From a checkpoint of a small transformer trained on Wikipedia: vocabulary 16384.
MLP neurons of a small language model. Each row is named by its layer, matrix (down: output weights) and neuron, and shows model dimensions 16-111. Each number is 50 + 12 x the weight over its row's rms, rounded and kept within 0 to 99.
A block is one neuron, or neurons of one layer that tend to fire together. After each block is what it responds to, as a language model described it from the Wikipedia text at the highest values.

L3.down181:75 51 57 49 35 58 56 61 49 43 61 69 73 54 51 66 50 52 41 50 54 29 53 62 36 26 50 43 40 45 47 31 48 47 46 35 58 35 54 68 55 40 67 60 58 57 40 72 67 48 47 43 44 40 43 53 45 59 43 67 47 40 43 41 44 56 34 44 40 41 57 57 50 76 34 39 68 46 65 49 56 18 47 42 49 54 62 59 34 56 52 35 49 71 66 57
L3.down443:50 51 70 38 37 53 37 42 54 47 57 68 30 59 55 40 74 43 48 52 40 35 59 59 54 52 54 40 52 59 54 60 53 35 39 58 57 45 56 63 45 37 51 53 52 55 50 66 54 39 61 47 51 53 47 53 44 58 47 49 58 41 58 57 38 34 53 31 43 42 58 46 50 51 31 47 60 19 56 59 41 46 52 51 50 49 56 50 40 53 74 54 53 57 78 52
L3.down1689:69 58 39 35 43 72 71 63 43 57 32 47 47 56 42 50 53 48 46 65 59 29 39 25 50 42 41 55 57 39 64 37 54 60 32 50 53 71 52 69 75 38 50 76 45 39 27 25 70 51 32 43 51 62 37 59 44 33 38 40 53 45 35 44 50 60 39 54 49 45 58 68 58 59 52 61 52 55 50 41 61 15 73 28 51 42 51 59 44 62 34 41 53 46 62 64
L3.down1749:50 34 55 57 48 33 66 45 49 44 56 55 37 69 60 33 44 48 33 64 69 66 71 61 46 49 24 36 66 74 56 41 38 44 39 59 48 57 19 78 65 46 50 46 55 58 74 67 37 68 56 66 59 51 60 47 38 42 69 36 51 70 32 47 58 34 49 44 55 35 47 60 54 40 53 46 49 49 50 50 42 35 44 57 70 37 48 57 53 35 55 44 36 59 71 62
Description: Scientific word endings. Final subword pieces completing technical terms, mostly biochemistry and chemistry, such as phospholip-ase, horm-one, phosphoryl-ate; weaker hits on verbs like is or was after a noun.

L3.down1075:47 41 60 38 27 63 48 57 33 73 46 48 60 40 60 43 48 59 35 62 37 56 38 38 60 41 41 48 55 70 56 49 83 41 30 35 71 53 46 45 82 41 39 61 48 30 33 38 59 55 44 37 62 36 28 47 46 46 65 71 53 51 62 45 46 46 51 52 47 50 63 57 46 33 48 49 44 54 61 49 57 41 60 52 61 64 61 63 50 65 43 58 39 36 51 68
L3.down1105:57 50 40 57 36 68 32 59 24 62 62 74 42 44 68 57 63 41 60 67 51 57 60 61 34 50 37 41 33 38 48 63 52 66 51 39 72 53 47 35 60 49 41 32 48 50 68 34 51 49 59 39 68 40 46 82 45 57 55 47 59 55 64 37 29 46 54 67 46 44 74 67 43 53 53 48 62 46 35 36 60 51 66 47 42 56 59 40 66 63 24 56 53 45 77 59
L3.down1285:43 50 56 45 68 42 48 72 36 49 48 28 49 53 60 53 33 49 65 55 37 42 42 53 49 39 61 53 45 77 50 47 47 51 49 35 65 44 67 53 68 69 50 54 47 22 30 50 49 39 19 38 60 61 42 46 52 48 46 43 52 57 61 49 27 44 66 68 56 58 53 70 59 24 32 62 49 49 75 59 41 37 56 40 76 67 52 53 29 48 60 31 42 32 32 44
L3.down1479:56 50 49 56 51 48 57 58 60 42 36 60 45 50 54 59 44 46 51 53 35 50 66 49 43 36 41 41 32 45 57 64 41 50 47 45 57 52 24 52 61 41 50 63 51 45 41 30 50 60 51 53 63 27 64 33 44 63 51 40 24 59 51 43 29 36 43 67 60 37 73 55 41 44 50 61 65 36 57 32 52 60 38 53 54 34 55 42 70 55 35 67 28 54 55 52
Description: Personal surnames. Surnames or their first piece right after a first name or initial, e.g. Matt Smith, Roy Jen(kins), Nathan Johnson, in lists and prose.

L4.down1519:39 38 58 79 53 53 43 43 74 48 51 44 52 49 56 32 38 56 39 52 57 64 59 50 61 44 49 66 43 55 30 52 47 44 49 49 52 29 63 41 42 54 60 39 52 55 52 53 43 37 50 57 63 66 41 52 39 55 50 61 37 57 57 29 27 51 71 53 43 48 21 73 51 34 14 43 55 51 34 49 62 61 52 57 41 46 64 60 43 62 34 63 59 69 31 25
Description: Word-start fragments, spacing slots. Fires on opening pieces of split words mid-sentence (f-itness, ang-ular, sp-ear), blank spaces before years or kanji names, and table headers such as Votes.

L3.down67:60 45 54 58 59 44 37 46 53 36 47 55 59 78 43 54 55 46 36 63 39 32 53 41 47 41 20 50 47 30 72 62 47 58 59 58 55 63 39 45 62 38 50 41 49 50 66 00 47 24 42 34 58 52 36 86 43 57 42 50 49 48 42 60 71 51 34 68 58 49 65 61 34 35 27 43 31 65 43 64 39 52 41 49 48 37 30 59 21 58 55 49 48 27 53 62
L3.down828:50 67 58 47 44 61 60 35 74 59 43 37 49 40 61 66 16 58 34 48 68 48 72 39 24 38 32 58 36 61 62 52 42 36 33 58 37 64 55 47 47 75 69 54 61 35 50 50 56 50 36 48 63 35 38 58 39 28 59 20 39 29 43 34 48 42 71 36 42 35 46 55 48 49 39 30 33 64 49 54 55 72 52 38 55 33 36 34 43 43 40 40 23 48 55 47
L3.down1289:33 56 49 49 55 60 22 39 42 54 53 42 53 60 37 64 31 52 62 48 47 58 41 54 64 21 45 56 44 51 53 65 46 55 62 64 42 70 49 63 66 68 43 35 60 37 26 45 52 43 55 36 64 41 57 67 53 49 33 52 58 44 48 52 79 30 56 55 47 39 64 66 58 26 40 43 48 64 50 54 43 44 51 41 54 41 53 57 54 53 52 53 30 50 62 45
L3.down1320:55 63 41 38 50 70 46 47 63 62 68 66 61 60 56 66 36 50 76 41 47 68 47 56 55 26 66 23 44 48 61 58 29 58 53 63 44 38 58 43 48 59 49 52 38 28 25 47 49 35 60 43 60 65 52 61 49 57 65 47 44 46 57 39 49 69 43 76 42 28 54 53 62 35 54 62 42 42 61 60 43 64 59 58 59 65 70 68 54 42 52 43 36 48 47 50
Description: Nouns for groups of people. Plural nouns naming groups of people or human collectives, often after "the", such as members, players, citizens, students, fans, team.

L3.down293:58 42 26 57 60 31 39 56 63 29 47 67 29 39 52 63 49 45 23 53 53 61 52 76 48 56 57 54 41 45 38 55 56 50 41 56 45 69 48 40 57 28 68 48 54 37 39 55 65 50 46 71 61 29 60 46 61 21 49 28 50 32 39 54 29 54 57 44 51 40 42 30 58 68 45 63 49 48 25 52 44 63 44 42 32 70 45 60 40 53 48 52 45 43 43 60
L3.down1082:43 52 51 35 38 68 26 38 61 55 38 62 43 68 22 44 66 29 42 57 40 46 60 57 46 48 40 29 35 33 75 42 56 48 47 58 46 54 76 52 61 57 50 43 41 64 47 38 52 52 38 51 45 48 61 48 34 42 59 34 48 41 30 60 48 56 40 60 27 30 66 48 60 38 54 35 56 54 50 60 46 52 50 42 72 58 49 64 33 48 46 55 64 47 45 38
L3.down1129:69 46 20 48 57 44 42 77 56 65 54 38 55 44 52 63 34 41 46 54 29 46 54 51 70 40 43 41 57 78 44 44 54 55 60 63 50 54 32 44 53 38 50 39 62 57 46 56 32 56 64 48 58 41 51 62 47 25 38 43 50 50 27 58 54 59 47 40 37 71 26 59 58 57 53 59 66 23 53 52 57 24 42 43 47 41 52 53 54 38 65 30 39 61 51 51
L3.down1167:50 55 55 22 58 65 38 35 35 73 46 25 37 52 31 70 67 48 66 63 51 31 60 59 62 50 55 48 47 51 45 60 40 72 69 63 54 43 49 58 58 44 55 49 35 74 50 51 60 78 63 49 46 48 44 60 77 40 63 30 34 44 54 44 62 69 29 52 48 43 65 64 57 41 47 50 42 45 43 57 36 24 37 43 51 59 55 62 56 47 44 44 53 43 39 55
Description: Digits inside multi-digit numbers. Single digit tokens that begin or sit inside multi-digit numbers such as years, table row indices and times, e.g. 20'1'1, '4'1, 1'8'01.

L6.down138:44 51 73 40 48 50 45 64 45 71 48 63 73 34 69 57 53 35 59 65 50 68 58 66 80 38 57 55 52 54 35 41 53 46 53 34 57 58 49 59 65 53 50 43 46 46 67 42 68 74 43 53 40 50 41 38 56 71 26 44 67 45 34 51 32 43 35 47 52 47 38 39 57 71 47 71 55 58 46 53 54 41 35 53 66 63 77 65 39 55 58 46 61 64 73 49
L6.down505:55 58 59 45 65 59 51 33 57 57 41 73 37 71 38 57 37 54 34 58 58 46 67 61 60 55 54 75 68 41 71 49 57 38 58 54 66 53 34 35 59 48 72 49 57 53 34 58 56 73 47 63 54 45 50 55 47 49 66 42 30 43 60 59 61 28 73 58 49 55 39 41 56 39 64 66 46 40 50 37 75 63 30 49 61 26 35 75 57 43 40 59 63 35 69 65
L6.down763:45 60 54 63 34 56 50 67 56 52 50 38 49 33 49 63 53 68 86 48 70 37 75 49 50 68 41 38 42 48 54 53 45 51 49 34 55 34 78 59 38 66 69 53 52 45 57 45 43 55 47 43 71 58 21 37 46 40 61 71 51 57 40 44 58 42 32 59 46 72 75 47 82 51 62 54 47 43 35 55 67 45 49 56 73 36 50 62 37 67 39 53 43 59 58 51
L6.down965:51 65 71 26 52 51 61 40 53 49 44 51 54 42 68 74 45 63 53 36 39 43 34 56 42 59 40 54 48 64 54 54 57 17 62 43 47 42 36 41 59 44 52 52 59 57 56 47 69 50 75 60 69 56 39 56 58 49 49 39 49 48 72 63 40 54 36 60 57 53 63 36 64 61 58 33 69 39 54 58 40 28 56 50 55 44 41 54 62 48 49 59 56 58 60 54
Description: Biochemical quantity noun endings. Final pieces of nouns for measured quantities or substances in science text (horm-one, absor-ption, aff-inity, concentration), plus injury and hardship words (suffering, wounds, spinal cord).

L6.down89:63 49 50 49 34 35 75 24 45 58 50 47 62 40 40 25 48 46 59 54 72 51 42 45 39 57 42 21 53 36 42 47 58 56 55 61 41 44 44 39 58 52 38 41 67 47 61 44 48 42 53 57 76 62 59 69 57 30 66 13 81 40 48 48 50 46 34 49 49 68 67 67 49 52 52 62 64 42 58 31 57 60 68 75 48 60 40 60 54 47 41 53 54 59 66 36
L6.down312:46 39 48 43 52 77 36 70 54 63 19 54 46 36 64 61 47 58 39 74 57 32 62 52 47 52 57 37 54 49 25 53 34 74 49 48 44 61 47 57 49 54 59 42 63 58 57 56 39 51 50 49 41 71 33 61 50 38 62 44 55 47 38 70 41 25 34 28 58 38 52 59 59 57 33 42 60 36 23 54 56 65 72 63 54 57 54 57 65 32 50 62 51 50 56 45
L6.down470:57 56 42 40 56 44 44 57 49 48 49 54 42 30 62 55 37 53 40 33 50 45 37 74 66 51 52 49 57 35 41 41 49 64 56 36 40 40 56 54 52 49 60 52 71 46 46 77 47 35 29 60 34 49 53 43 73 66 52 70 39 60 44 33 50 56 53 47 81 47 69 49 40 32 69 50 50 47 36 47 43 56 30 38 66 37 52 47 70 85 48 45 37 56 43 69
L6.down737:47 31 56 67 48 59 53 39 45 54 30 52 41 58 42 65 35 50 44 62 42 43 42 58 49 61 41 37 49 57 54 57 28 51 69 30 41 38 37 74 38 47 54 44 76 51 71 60 39 29 35 40 56 59 39 39 35 64 42 56 49 52 48 48 56 41 59 65 47 57 34 59 60 40 60 53 33 51 42 37 64 46 52 28 64 46 68 62 51 37 63 54 62 40 66 60
Description: Incomplete first word pieces. The first fragment of a word split into pieces, mostly place names and personal names, such as Craig(logy), Ed(eirnion), Ab(ellar), also common words like g(argoyles).

L6.down57:48 43 52 58 62 60 39 35 68 69 54 48 53 51 46 41 47 43 43 55 39 66 77 54 54 35 48 43 46 51 60 54 22 48 36 74 62 62 57 40 50 39 57 47 40 44 49 57 53 59 49 57 38 39 58 34 39 40 39 70 57 51 67 64 39 48 41 47 60 48 54 35 42 43 38 40 26 75 62 26 50 38 68 55 30 63 41 46 75 45 38 44 50 62 40 57
L6.down259:53 38 33 45 53 39 39 51 52 46 61 67 44 59 53 34 71 57 60 58 47 67 62 77 48 55 39 25 57 52 68 38 43 48 53 33 59 51 32 74 66 65 50 32 51 58 66 60 67 34 25 33 31 46 36 51 36 45 39 59 49 70 72 48 37 59 55 59 55 45 24 69 54 48 52 46 25 55 44 43 29 54 73 57 49 38 54 63 65 46 48 52 58 82 35 54
L6.down721:62 60 70 35 39 57 42 60 66 35 52 39 27 52 63 63 61 51 80 35 54 51 57 48 41 27 66 37 46 47 53 52 51 59 61 51 62 52 57 60 44 45 40 65 75 54 44 64 59 57 28 48 52 54 60 52 56 31 61 57 46 35 67 66 56 18 60 52 61 47 50 45 46 56 42 52 40 39 40 51 45 45 47 41 30 52 40 55 61 72 26 48 64 46 38 70
L6.down1561:38 51 56 50 59 56 52 41 81 43 47 39 46 37 61 46 33 37 46 27 49 55 53 39 70 75 45 41 72 36 57 70 29 53 34 52 43 67 57 73 26 40 54 45 32 39 25 43 68 56 50 68 50 47 40 47 63 16 43 67 32 66 71 51 53 48 59 44 48 59 62 51 42 47 63 45 39 53 56 65 32 81 70 44 44 55 52 35 59 53 34 51 59 39 42 58
Description: Verb objects before to. Final token of a direct object right after a transitive verb, typically followed by to or into, e.g. guided the Merlins, moved the family, ask me.

L4.down973:40 35 42 44 63 57 49 65 45 65 66 72 38 45 66 63 49 49 50 44 41 56 49 68 39 51 64 38 52 49 45 47 63 57 44 35 54 60 47 44 38 42 46 57 57 41 66 52 45 54 53 65 50 48 54 27 47 43 46 28 36 34 43 68 59 57 26 34 48 62 55 51 50 61 51 56 53 46 52 51 61 43 24 49 49 46 45 58 59 39 38 43 49 65 64 62
Description: Place-name endings. Final token of town, city or region names, often a word piece ending the name, after in/of and before a comma, e.g. Lüb-eck, Pasad-ena, B-aku.

L3.down283:40 48 53 51 45 63 46 70 72 45 50 32 58 49 60 59 56 37 51 44 72 63 58 50 40 31 68 38 43 66 49 51 49 36 44 39 56 57 25 54 31 68 46 56 61 46 52 60 46 61 65 14 52 55 63 61 27 32 54 62 60 39 40 43 56 53 44 53 52 67 58 63 59 50 52 44 61 47 51 45 44 49 53 50 43 38 65 32 31 60 59 52 41 52 80 41
L3.down996:61 43 51 41 37 49 52 44 41 31 36 37 60 59 75 54 52 48 55 65 40 31 52 35 45 59 36 54 42 48 24 63 69 54 39 61 55 43 41 70 34 82 50 60 58 57 40 36 54 41 35 51 47 42 42 60 67 60 41 45 63 45 57 45 67 62 32 31 50 39 46 45 25 51 60 56 51 69 59 44 54 35 50 57 53 42 59 60 49 49 54 48 58 65 54 64
L3.down1225:67 59 60 60 51 51 40 38 51 49 50 53 43 46 47 54 72 62 43 54 56 56 51 75 64 53 61 43 44 53 83 54 46 58 40 34 43 58 51 35 32 62 46 54 44 74 69 64 53 41 31 75 34 42 45 54 61 32 63 39 48 52 46 47 43 70 41 43 56 58 57 31 44 57 40 51 45 29 37 54 59 52 72 47 37 45 35 52 40 38 53 39 41 49 57 61
L3.down1253:57 70 49 43 46 78 56 60 61 46 28 49 57 34 65 42 61 51 59 52 59 51 36 65 45 67 44 43 27 72 51 45 55 56 39 47 63 56 37 48 53 44 62 52 60 73 44 36 36 37 52 46 35 49 44 62 55 61 72 36 46 38 53 31 61 42 51 71 44 34 49 60 29 42 59 32 46 51 54 49 49 38 45 71 40 59 60 62 60 60 57 50 53 40 58 41
Description: Word-initial G/g pieces. Fires mainly on a lone G or g that begins a split word, as in gyres, gaps, Gándara, Gobbo, with weaker hits on two, own, same.

L6.down128:58 56 47 58 33 52 51 42 55 61 55 51 36 76 39 39 53 59 49 31 42 21 56 49 48 59 48 52 46 47 45 48 56 56 37 66 52 48 36 38 58 43 42 50 86 69 52 46 57 49 50 52 59 52 43 31 55 27 43 46 67 57 55 25 65 49 24 44 53 50 51 62 57 30 47 55 41 30 65 48 50 41 48 58 77 57 45 68 43 44 51 54 58 52 52 70
L6.down247:51 71 48 69 53 55 54 58 54 66 48 42 67 51 77 30 53 47 52 58 31 56 58 55 66 61 47 50 48 57 50 17 58 43 59 46 42 54 44 70 52 67 59 57 67 68 68 37 52 54 26 38 53 73 57 31 40 49 46 31 47 51 46 80 64 55 39 53 53 49 42 69 28 49 47 74 44 52 99 57 47 31 51 45 68 76 66 29 48 54 53 52 56 62 46 57
L6.down267:58 31 33 51 82 47 74 58 62 50 40 47 90 59 35 80 57 51 42 43 58 46 59 71 30 48 51 47 58 45 47 74 50 25 52 43 42 75 48 59 56 56 75 48 54 44 23 56 40 55 54 31 35 42 55 54 44 44 66 41 39 47 61 57 36 54 15 43 61 50 44 48 38 52 43 29 53 56 88 29 60 56 54 36 68 39 41 52 59 48 21 64 45 56 38 27
L6.down1335:34 56 60 40 56 49 58 61 31 34 52 67 32 47 67 48 50 51 30 43 47 46 67 50 65 48 44 51 48 48 49 43 48 57 41 54 32 55 42 54 56 57 36 57 49 61 59 50 65 48 65 51 34 61 40 38 40 21 65 39 59 46 65 62 40 53 56 36 56 29 44 59 33 38 65 48 45 49 51 37 46 40 52 36 51 35 66 54 45 61 39 49 53 59 51 50
Description: Proper-name pieces. Later pieces or first words of proper names, mostly US town names before a state (Or-well, Fair-field, Fre-mont), also personal names (Richard, Edward, Smith).

L4.down72:60 45 56 63 45 67 68 64 58 37 52 44 43 79 48 70 34 62 45 51 25 40 70 36 50 68 41 48 69 52 65 61 46 67 58 43 32 36 46 80 27 53 25 55 59 53 53 56 46 44 43 58 48 66 51 36 38 50 45 52 55 71 38 50 34 44 30 51 56 49 45 55 40 37 42 43 54 51 26 46 77 57 34 39 48 63 55 55 46 59 42 56 46 54 46 49
Description: Name-internal word pieces. Non-final pieces inside rare proper names of people and places, as in All-red, B-ally-mena, G-ies-sen, Craig-logy, and occasionally ordinary words like sk-idd-ed.

L6.down615:57 67 35 54 42 66 42 48 73 45 61 49 40 48 39 53 36 43 51 35 55 58 38 44 54 54 57 50 55 52 49 57 53 57 19 55 55 45 46 60 47 42 61 30 62 49 44 25 63 54 44 35 50 61 50 49 42 62 39 58 44 52 26 56 66 43 58 61 25 63 69 76 55 60 38 55 85 67 77 51 71 54 62 42 36 36 46 52 54 45 51 43 53 37 45 32
L6.down752:35 35 48 31 60 31 51 49 45 64 40 44 40 73 70 46 34 55 49 41 39 43 49 39 66 53 36 45 36 56 35 45 25 41 59 49 42 41 81 44 52 46 54 34 41 44 58 74 66 53 61 42 49 46 62 57 55 54 50 40 55 65 42 56 61 65 59 48 39 48 56 36 34 56 28 36 51 47 69 55 63 52 44 57 45 35 57 60 69 58 49 58 56 30 47 61
L6.down1634:50 59 46 61 48 60 62 61 40 58 66 49 37 51 40 64 53 56 62 53 52 42 48 38 51 57 42 38 68 61 45 42 59 41 61 69 71 56 67 50 39 64 56 39 56 48 65 31 65 69 68 41 71 49 74 55 31 70 45 52 37 63 31 50 43 49 52 54 39 55 48 68 53 64 48 65 51 29 82 43 36 44 37 35 58 20 75 59 39 39 47 76 43 52 68 49
L6.down1764:52 56 50 53 70 38 37 70 56 63 51 50 53 49 51 65 65 60 61 58 57 34 47 49 66 52 34 60 47 62 68 55 57 36 55 51 54 36 58 37 45 46 53 46 50 55 47 62 65 55 45 38 64 67 34 73 65 43 36 47 41 43 34 45 49 46 62 46 36 70 50 51 43 48 33 42 60 34 55 53 77 45 41 36 61 38 66 71 32 50 61 50 43 67 55 36
Description: Before a year. Tokens just before a year or date number: the dash in life spans like (1873–1945), the space after in, commas and month names, opening brackets.

L6.down331:27 47 47 49 52 42 20 46 48 62 26 69 19 46 71 62 60 43 46 53 49 50 38 45 56 43 38 50 67 35 50 60 51 88 60 51 44 70 44 36 41 47 42 75 54 68 49 45 79 63 43 58 31 49 27 53 67 43 58 48 47 44 74 33 61 68 64 41 34 73 24 43 35 26 45 38 39 54 45 61 54 46 67 25 65 48 42 44 53 51 54 15 60 59 40 56
L6.down440:40 61 52 40 50 52 41 55 49 50 51 45 37 58 57 40 66 49 63 44 47 52 55 32 47 45 64 66 61 34 81 37 48 53 50 55 38 39 39 35 50 54 52 62 41 70 33 40 43 60 45 56 45 72 51 52 14 33 53 73 55 58 38 44 56 54 39 48 41 39 48 53 40 52 45 59 58 54 30 59 57 64 64 30 46 26 45 58 65 48 44 58 42 48 33 40
L6.down950:55 51 21 55 36 50 71 53 40 33 38 54 44 38 42 49 62 51 48 47 49 54 63 37 47 58 35 68 49 53 75 54 42 38 44 45 56 48 51 47 59 55 64 45 46 51 70 48 45 55 50 57 47 39 39 58 46 73 27 51 61 36 24 32 31 35 63 36 63 44 37 68 28 70 45 10 68 49 58 47 56 40 41 41 40 59 49 64 49 43 68 48 65 74 33 31
L6.down1642:50 43 44 35 41 63 46 42 40 48 55 54 49 44 55 71 39 51 59 45 49 75 47 49 43 52 38 48 50 71 43 66 42 38 69 65 55 59 46 27 38 57 54 46 41 61 57 56 41 60 45 42 53 51 45 53 37 47 50 50 55 57 54 51 48 43 47 64 27 33 52 47 53 45 48 46 57 59 34 57 20 41 46 47 57 65 38 45 34 41 55 66 61 31 44 36
Description: Sequential number digits. Digits or leading spaces early in numbers within tables, lists and years, where the next digit follows a sequence, e.g. 1997–9|8, row 2|8, 19|98.

L3.down549:48 58 41 46 28 59 36 61 52 58 52 31 35 46 51 39 67 35 50 67 74 37 42 74 32 43 31 55 60 69 39 64 34 44 53 40 66 39 56 40 25 48 55 57 60 60 45 39 61 60 52 54 38 53 56 51 52 70 42 43 56 75 66 49 52 43 72 47 37 55 34 55 47 52 48 40 58 44 51 59 22 51 60 56 51 40 36 45 56 39 47 66 27 49 35 51
L3.down1065:55 47 53 58 57 53 22 51 42 47 46 45 31 51 46 32 35 59 44 32 44 64 69 52 54 50 65 38 54 58 36 45 40 37 74 62 67 62 37 51 68 45 37 44 49 33 71 42 57 62 70 62 48 36 68 56 41 46 56 57 49 48 48 33 70 24 68 49 51 62 46 57 43 33 44 55 72 35 40 62 75 29 38 72 61 60 57 64 19 50 28 71 56 47 49 44
L3.down1111:47 60 52 36 36 49 55 60 49 57 39 47 47 41 42 49 52 61 48 40 66 60 46 46 42 47 56 46 54 31 44 64 23 46 55 46 63 35 43 61 52 54 44 55 50 47 26 48 40 42 44 41 55 57 49 41 43 61 56 50 61 44 61 52 41 40 53 38 48 45 49 44 26 53 52 60 60 62 59 49 41 21 50 55 61 43 38 42 49 39 52 82 52 57 63 79
L3.down1509:52 71 40 66 32 30 54 68 40 60 50 66 49 45 45 49 55 49 38 53 61 43 38 60 43 22 52 41 38 61 55 33 62 46 55 37 67 56 55 41 48 55 69 59 48 39 26 24 39 72 45 68 61 31 22 36 40 42 46 36 44 63 56 51 63 59 50 54 31 33 54 55 40 46 51 59 50 53 44 58 48 56 50 50 39 55 50 59 44 34 51 60 41 58 46 86
Description: Year-preceding spacer tokens. Space, opening parenthesis or en dash right before a year, as in "Dream (2016)", "In May 2017", "1880–1887", "in 2011".